Weights of a small GPT-style language model, trained from scratch on English Wikipedia.
Size: MLP 448 SwiGLU, vocabulary 4096.
MLP neurons of a small language model. Each row is named by its layer, matrix (gate and up: input weights) and neuron, and shows model dimensions 0-127. Each number is 50 + 10 x the weight over its row's rms, rounded and kept within 0 to 99. A neuron's up and down rows have the sign that makes its largest values positive.
After each neuron's rows, "fires in" lists the words (lower case) most often at its 100 highest values on Wikipedia text that the model never trained on; "fires after" lists the tokens most often just before its 100 highest values on Wikipedia text that the model never trained on.

L10.gate334:33 48 73 64 50 66 50 39 34 27 41 41 61 45 60 48 51 42 54 58 41 48 50 65 45 46 46 41 56 60 55 52 42 69 63 43 49 46 45 62 44 50 17 49 70 46 34 42 55 46 67 51 64 69 61 40 40 42 60 51 39 55 63 39 48 56 36 62 48 42 41 64 48 46 52 51 52 43 36 47 37 61 63 54 47 49 37 56 61 43 60 36 53 51 56 58 40 59 50 52 52 55 50 59 44 54 38 55 57 40 61 50 56 48 64 40 65 62 69 39 51 60 43 60 63 62 31 44
L10.up334:35 47 24 48 50 30 48 67 46 60 43 41 40 62 25 62 57 60 53 47 62 45 47 69 61 57 43 58 37 29 59 55 51 41 62 37 51 50 50 37 56 38 51 65 45 54 44 63 51 56 74 51 50 35 55 68 60 46 56 60 56 57 53 41 67 44 50 46 43 71 42 23 53 55 51 64 65 50 54 48 55 50 55 48 40 48 58 38 31 61 47 53 33 54 59 39 48 47 53 51 45 53 37 51 40 52 69 66 53 35 53 41 56 61 28 37 32 53 45 51 54 44 46 49 46 45 43 61
fires in: "in", "on"
fires after: "."

L2.gate69:61 56 58 50 46 49 57 54 37 34 67 49 69 52 59 46 52 40 44 35 55 50 45 80 56 52 70 34 74 62 47 65 62 50 39 56 39 64 34 44 48 49 60 50 34 32 43 51 35 49 55 49 64 57 34 62 57 58 54 53 42 43 62 51 50 64 46 46 47 56 70 40 49 55 57 46 65 46 45 47 44 58 42 38 60 48 26 62 66 54 44 41 56 52 47 50 59 46 73 58 42 55 55 60 55 45 41 65 54 57 52 51 48 54 63 52 50 46 59 53 34 59 32 47 44 45 27 60
L2.up69:36 46 39 55 54 64 41 35 37 47 48 54 50 50 45 54 62 37 65 42 62 60 43 62 39 39 69 41 69 59 43 57 39 50 56 61 53 59 36 54 64 54 48 46 45 54 44 28 56 51 41 57 51 80 34 50 51 55 62 47 69 46 52 31 51 62 41 40 48 32 64 44 40 47 52 57 53 46 37 34 47 55 53 69 57 34 34 51 67 69 45 36 40 49 41 50 56 56 40 37 47 53 51 34 54 46 55 54 35 49 37 50 55 61 52 65 48 58 61 41 37 47 58 55 52 61 47 50
fires in: "in", "pierre", "international", "incumbent", "zinkensdamms"
fires after: "\n\n", "\n", " P", "ink", " c", ", P"

L2.gate314:50 46 61 57 48 73 61 63 65 37 52 52 47 61 49 54 64 49 40 49 29 55 67 48 40 45 33 42 45 50 43 27 40 55 55 43 39 49 46 56 71 47 33 39 57 45 80 49 49 44 60 56 32 82 56 56 53 51 60 56 40 40 47 53 57 53 53 60 41 61 39 62 85 41 53 43 50 42 47 57 61 48 39 58 55 49 46 53 49 63 51 70 37 56 56 56 67 66 54 56 47 49 43 43 35 35 63 57 51 45 46 52 55 66 53 46 44 46 52 57 53 53 45 38 68 50 47 58
L2.up314:54 59 49 62 57 40 56 60 61 43 45 49 64 56 52 30 54 35 56 63 61 42 58 60 54 67 45 39 52 41 36 40 34 34 53 52 35 49 44 42 38 56 55 26 27 38 36 55 50 47 63 55 60 47 44 49 61 55 55 65 68 60 62 44 57 55 56 48 42 63 65 37 44 66 65 44 47 56 66 42 67 40 38 75 32 46 46 46 50 49 58 53 53 58 36 31 29 56 49 51 60 43 56 52 35 58 52 46 66 59 41 49 57 39 56 55 41 47 55 60 46 54 56 61 46 61 60 55
fires in: "0", "losses", "score"
fires after: "–", "; ", " | ", ") | ", " L"

L11.gate151:35 53 47 56 53 51 50 52 56 73 41 43 48 42 57 52 39 51 52 49 69 31 51 62 52 49 40 50 45 41 55 52 61 57 51 28 68 62 46 48 39 38 37 71 65 54 36 36 41 60 56 48 51 58 43 44 56 21 55 48 56 44 48 48 51 51 44 60 53 48 56 48 66 48 62 51 62 61 40 45 50 53 46 34 58 59 35 53 52 58 56 40 62 38 55 64 45 66 51 49 47 64 61 45 54 40 43 26 49 53 54 53 65 58 57 49 42 64 78 48 45 68 52 45 27 62 50 41
L11.up151:64 57 44 84 52 52 39 47 46 43 43 54 48 40 35 44 69 55 47 31 67 66 67 34 40 64 58 55 46 55 58 59 49 59 52 62 48 50 45 37 49 50 34 53 52 56 52 53 51 35 54 44 38 59 57 72 46 38 38 43 45 38 58 45 39 41 50 60 39 42 58 58 60 44 43 55 55 54 56 52 34 44 49 53 59 57 46 48 52 47 53 33 42 43 51 36 53 59 56 54 37 40 25 55 47 52 58 28 49 53 39 49 69 62 56 46 39 69 58 40 47 50 47 54 47 60 60 67
fires in: "a", "throughout", "at"
fires after: ".", "\n\n", " through", "\n", " In"

L8.gate205:49 60 66 45 55 57 51 61 60 50 25 34 43 51 60 40 65 53 50 46 67 32 47 49 57 53 47 59 47 54 46 46 61 45 40 49 54 59 50 37 46 39 37 54 48 59 50 40 62 48 49 58 80 56 34 52 58 37 40 47 54 51 60 39 56 44 49 62 42 47 65 50 63 50 44 42 43 54 41 43 51 49 44 44 72 55 57 49 56 54 59 65 32 46 57 40 51 53 50 76 56 52 59 39 48 63 56 59 57 40 58 54 53 44 54 36 53 47 41 24 52 41 63 49 48 56 55 48
L8.up205:41 52 47 57 49 38 47 55 45 41 58 58 49 43 46 68 64 39 40 36 49 61 38 50 54 61 59 44 68 72 34 61 82 53 50 53 45 54 41 60 42 64 66 31 74 58 55 48 38 38 49 63 53 66 66 44 46 48 54 36 61 49 38 46 42 30 46 49 52 64 29 47 56 52 47 60 72 58 37 57 59 45 54 51 50 45 55 43 67 40 45 47 42 69 56 29 46 43 47 45 47 49 38 36 64 48 47 50 57 56 51 39 68 48 48 38 44 60 60 49 66 53 49 37 52 65 47 40
fires in: "have", "makes", "takes", "frac", "taking", "having"
fires after: " g", " t", " m", " w", " \\", "\\"

L11.gate314:48 53 56 45 48 48 39 53 48 27 49 39 60 32 63 56 44 39 63 47 58 51 61 56 47 53 70 50 45 50 59 47 40 44 55 40 48 63 32 52 71 38 42 63 50 60 48 45 24 52 44 53 61 49 51 55 35 61 46 39 22 51 51 28 53 46 40 48 27 31 44 55 50 47 47 57 64 46 66 37 44 60 71 57 55 46 55 48 41 41 49 37 44 45 55 51 56 48 70 50 41 49 53 58 54 48 37 39 55 54 54 56 60 58 50 41 50 54 48 42 43 43 56 44 53 61 53 51
L11.up314:50 46 49 53 66 29 39 44 53 22 46 53 77 39 60 45 62 56 59 49 72 46 45 55 50 50 71 58 35 53 68 48 30 49 61 51 51 65 47 62 49 48 55 39 50 65 48 45 40 45 39 52 56 58 57 50 29 63 51 45 38 56 56 45 41 38 48 42 50 57 63 54 46 60 47 44 42 57 63 49 40 60 64 62 50 53 60 55 42 47 61 46 32 44 58 59 55 53 64 51 39 59 64 69 61 60 65 49 51 55 57 65 46 53 66 65 66 38 55 59 47 51 51 34 63 60 35 43
fires in: "in", "is", "on", "are", "of"
fires after: ".", " There", ", there", ","

L10.gate134:46 56 58 46 31 55 57 69 76 56 35 53 66 44 39 43 58 63 37 58 55 53 65 37 42 48 38 59 36 34 57 45 47 66 43 50 43 48 54 47 55 40 35 60 55 60 55 50 60 53 69 55 39 54 55 64 41 47 55 56 51 52 55 48 69 49 34 52 41 43 52 67 71 44 45 45 54 59 56 63 69 62 45 53 57 46 44 55 56 51 57 46 47 44 60 58 38 59 65 51 66 57 31 46 37 46 59 67 42 32 53 54 65 47 34 59 64 51 63 41 53 69 70 43 42 43 36 41
L10.up134:47 65 70 58 56 19 53 65 39 29 50 41 44 62 44 51 64 54 42 53 42 53 58 55 46 50 51 31 58 43 53 49 45 42 54 47 55 65 62 60 22 77 62 40 48 48 63 43 56 61 53 38 53 46 49 54 60 60 57 55 42 42 38 55 40 57 48 49 45 56 43 39 69 48 65 62 58 59 42 55 63 45 44 71 51 42 51 38 59 58 49 43 43 55 41 40 57 40 47 58 62 49 33 44 46 49 56 55 58 50 43 45 59 56 36 50 51 40 61 54 52 54 48 62 48 30 57 49
fires in: "0", "to", "on", "second"
fires after: "; ", "ost", "\n\n", " | ", " ("

L12.gate171:37 36 57 51 43 70 57 47 31 54 43 62 35 42 57 43 60 32 47 45 65 56 50 38 46 38 53 57 47 44 52 63 57 34 37 67 57 42 59 48 54 72 25 49 41 48 53 53 35 46 37 57 60 45 44 47 45 42 50 51 55 38 38 47 53 40 40 70 29 52 26 44 44 43 31 49 49 59 35 56 57 51 34 38 40 48 66 61 47 39 60 56 41 61 43 47 34 50 54 63 41 53 51 37 42 52 46 63 43 39 48 68 47 60 56 41 63 45 52 42 50 40 62 40 40 35 63 72
L12.up171:39 53 64 32 43 46 50 47 47 60 44 43 61 48 44 64 45 56 45 42 55 49 57 43 47 44 65 48 42 59 47 52 35 36 41 56 46 43 49 65 62 53 48 43 53 38 49 42 54 52 58 45 39 46 40 43 69 54 60 44 49 73 36 63 55 58 52 59 41 53 75 48 23 50 49 37 37 49 42 53 46 48 45 54 38 69 49 38 53 32 38 44 64 70 25 39 52 53 64 61 67 48 50 55 38 42 51 62 42 43 38 66 54 48 40 60 55 50 53 48 57 54 52 54 52 30 49 44
fires in: "0", "team", "00", "1"
fires after: " | ", ":", " |", ") |", "; "

L2.gate204:60 55 46 58 36 73 36 51 49 63 55 33 49 55 50 55 65 29 40 54 59 41 52 58 28 56 60 63 35 46 48 43 61 56 33 60 53 43 30 50 45 42 44 53 39 42 52 67 47 43 45 48 65 58 60 61 56 47 37 61 54 56 48 53 50 65 53 52 39 49 40 53 45 42 50 59 37 50 42 55 51 49 66 39 56 37 45 61 61 46 85 49 51 44 68 65 59 59 55 38 42 46 63 54 73 43 32 53 34 39 61 51 45 49 40 35 52 47 55 60 65 43 68 59 54 55 52 44
L2.up204:45 47 43 51 24 65 40 72 41 57 52 35 55 39 41 40 59 44 57 66 62 36 60 70 53 52 57 43 51 37 53 68 45 44 43 48 39 38 31 45 42 46 44 64 48 43 43 59 41 41 46 43 61 57 56 61 63 51 43 54 58 53 47 59 65 62 41 56 44 54 35 45 50 44 65 47 47 53 52 55 49 47 44 42 54 46 52 63 62 70 55 48 38 55 59 56 66 55 51 39 47 68 63 57 75 64 61 53 48 45 37 41 69 62 49 50 33 43 68 58 56 51 53 46 52 32 49 61
fires in: "the", "themes"
fires after: ".", "ions."

L2.gate47:57 28 50 53 32 48 62 55 66 49 59 43 54 39 54 46 55 48 65 46 39 44 49 75 39 42 48 72 58 44 58 46 55 41 34 60 66 54 41 60 56 60 41 47 61 46 48 49 38 40 48 55 60 38 46 43 64 47 42 49 46 48 64 60 62 52 50 61 35 39 52 44 41 45 51 41 81 45 45 51 51 58 59 39 63 55 49 47 69 34 41 53 38 37 60 39 60 50 61 52 44 57 50 50 42 54 50 43 58 49 40 67 48 48 42 43 48 59 52 57 51 68 60 34 62 62 27 59
L2.up47:53 40 60 43 45 48 47 55 41 61 51 67 48 14 54 38 51 42 51 52 44 44 42 46 49 60 46 63 39 49 47 38 46 58 42 55 54 47 41 58 48 36 50 46 33 46 31 53 51 50 46 58 71 42 42 47 54 35 44 38 55 49 57 51 32 42 59 55 62 48 50 62 54 51 33 51 43 46 61 34 39 49 57 72 63 54 44 70 43 52 62 46 49 45 59 57 49 52 51 68 67 61 65 53 41 59 22 40 40 51 50 51 36 40 44 52 61 30 52 55 63 30 66 44 37 68 49 54
fires in: "in"
fires after: ".", "\n\n", "\n"

L4.gate87:50 61 45 51 26 58 57 45 62 43 67 41 53 47 47 60 49 58 60 44 55 63 48 53 60 54 54 54 35 44 46 49 55 41 48 51 44 43 54 44 46 60 68 39 53 64 46 53 57 25 59 68 65 52 47 31 42 50 38 49 52 50 72 56 49 23 33 69 38 63 55 52 46 52 76 61 53 50 49 55 61 52 55 58 53 81 29 60 47 54 49 41 56 60 54 34 42 42 55 52 49 46 46 45 47 53 55 52 35 58 33 43 32 55 50 50 43 59 59 21 45 56 44 56 58 35 38 59
L4.up87:44 50 57 43 31 52 47 55 43 64 38 33 42 48 36 38 56 30 62 62 61 74 52 58 51 44 38 36 66 47 61 73 57 62 50 50 62 60 30 53 49 57 56 53 72 45 41 38 41 49 47 51 53 69 50 57 63 50 41 36 53 64 40 45 57 46 51 69 48 32 54 48 48 30 59 45 50 51 56 60 60 56 58 60 54 43 33 45 57 47 61 40 48 46 36 49 61 62 58 46 48 44 47 60 50 44 53 49 44 60 30 36 44 22 44 55 36 48 45 51 61 50 39 49 47 38 52 46
fires in: "0", "height", "star", "weight", "staff"
fires after: "–", "St", " he", " we"

L7.gate306:51 69 47 51 53 51 52 64 43 47 42 45 60 65 47 56 48 36 35 37 42 55 68 51 35 48 39 62 32 46 56 57 54 49 55 46 52 49 70 65 50 47 49 31 41 53 55 59 54 41 57 45 45 38 66 65 53 57 47 57 40 45 60 53 38 54 42 63 43 62 28 40 32 36 56 36 69 43 55 79 50 51 51 29 41 67 43 53 58 42 32 51 52 61 49 36 50 55 69 50 45 60 41 30 43 59 50 47 56 49 57 45 48 55 36 59 45 55 69 58 51 51 37 45 47 39 74 57
L7.up306:59 56 46 49 53 58 61 25 46 46 57 58 54 81 40 45 57 33 55 45 34 40 61 53 45 43 45 43 38 54 58 45 50 57 52 35 56 49 66 52 44 50 37 61 44 76 52 78 50 35 70 54 61 44 52 51 48 53 69 52 59 42 40 34 49 52 55 55 70 43 58 59 44 46 39 45 34 40 58 61 44 44 45 49 32 57 61 58 54 49 62 60 45 51 56 49 45 47 39 50 44 39 53 63 52 49 35 45 54 36 48 65 46 49 58 32 46 39 46 34 49 43 47 35 74 32 42 31
fires in: "he", "votes"
fires after: ".", "| Total", "-", "\n\n", "al", " ("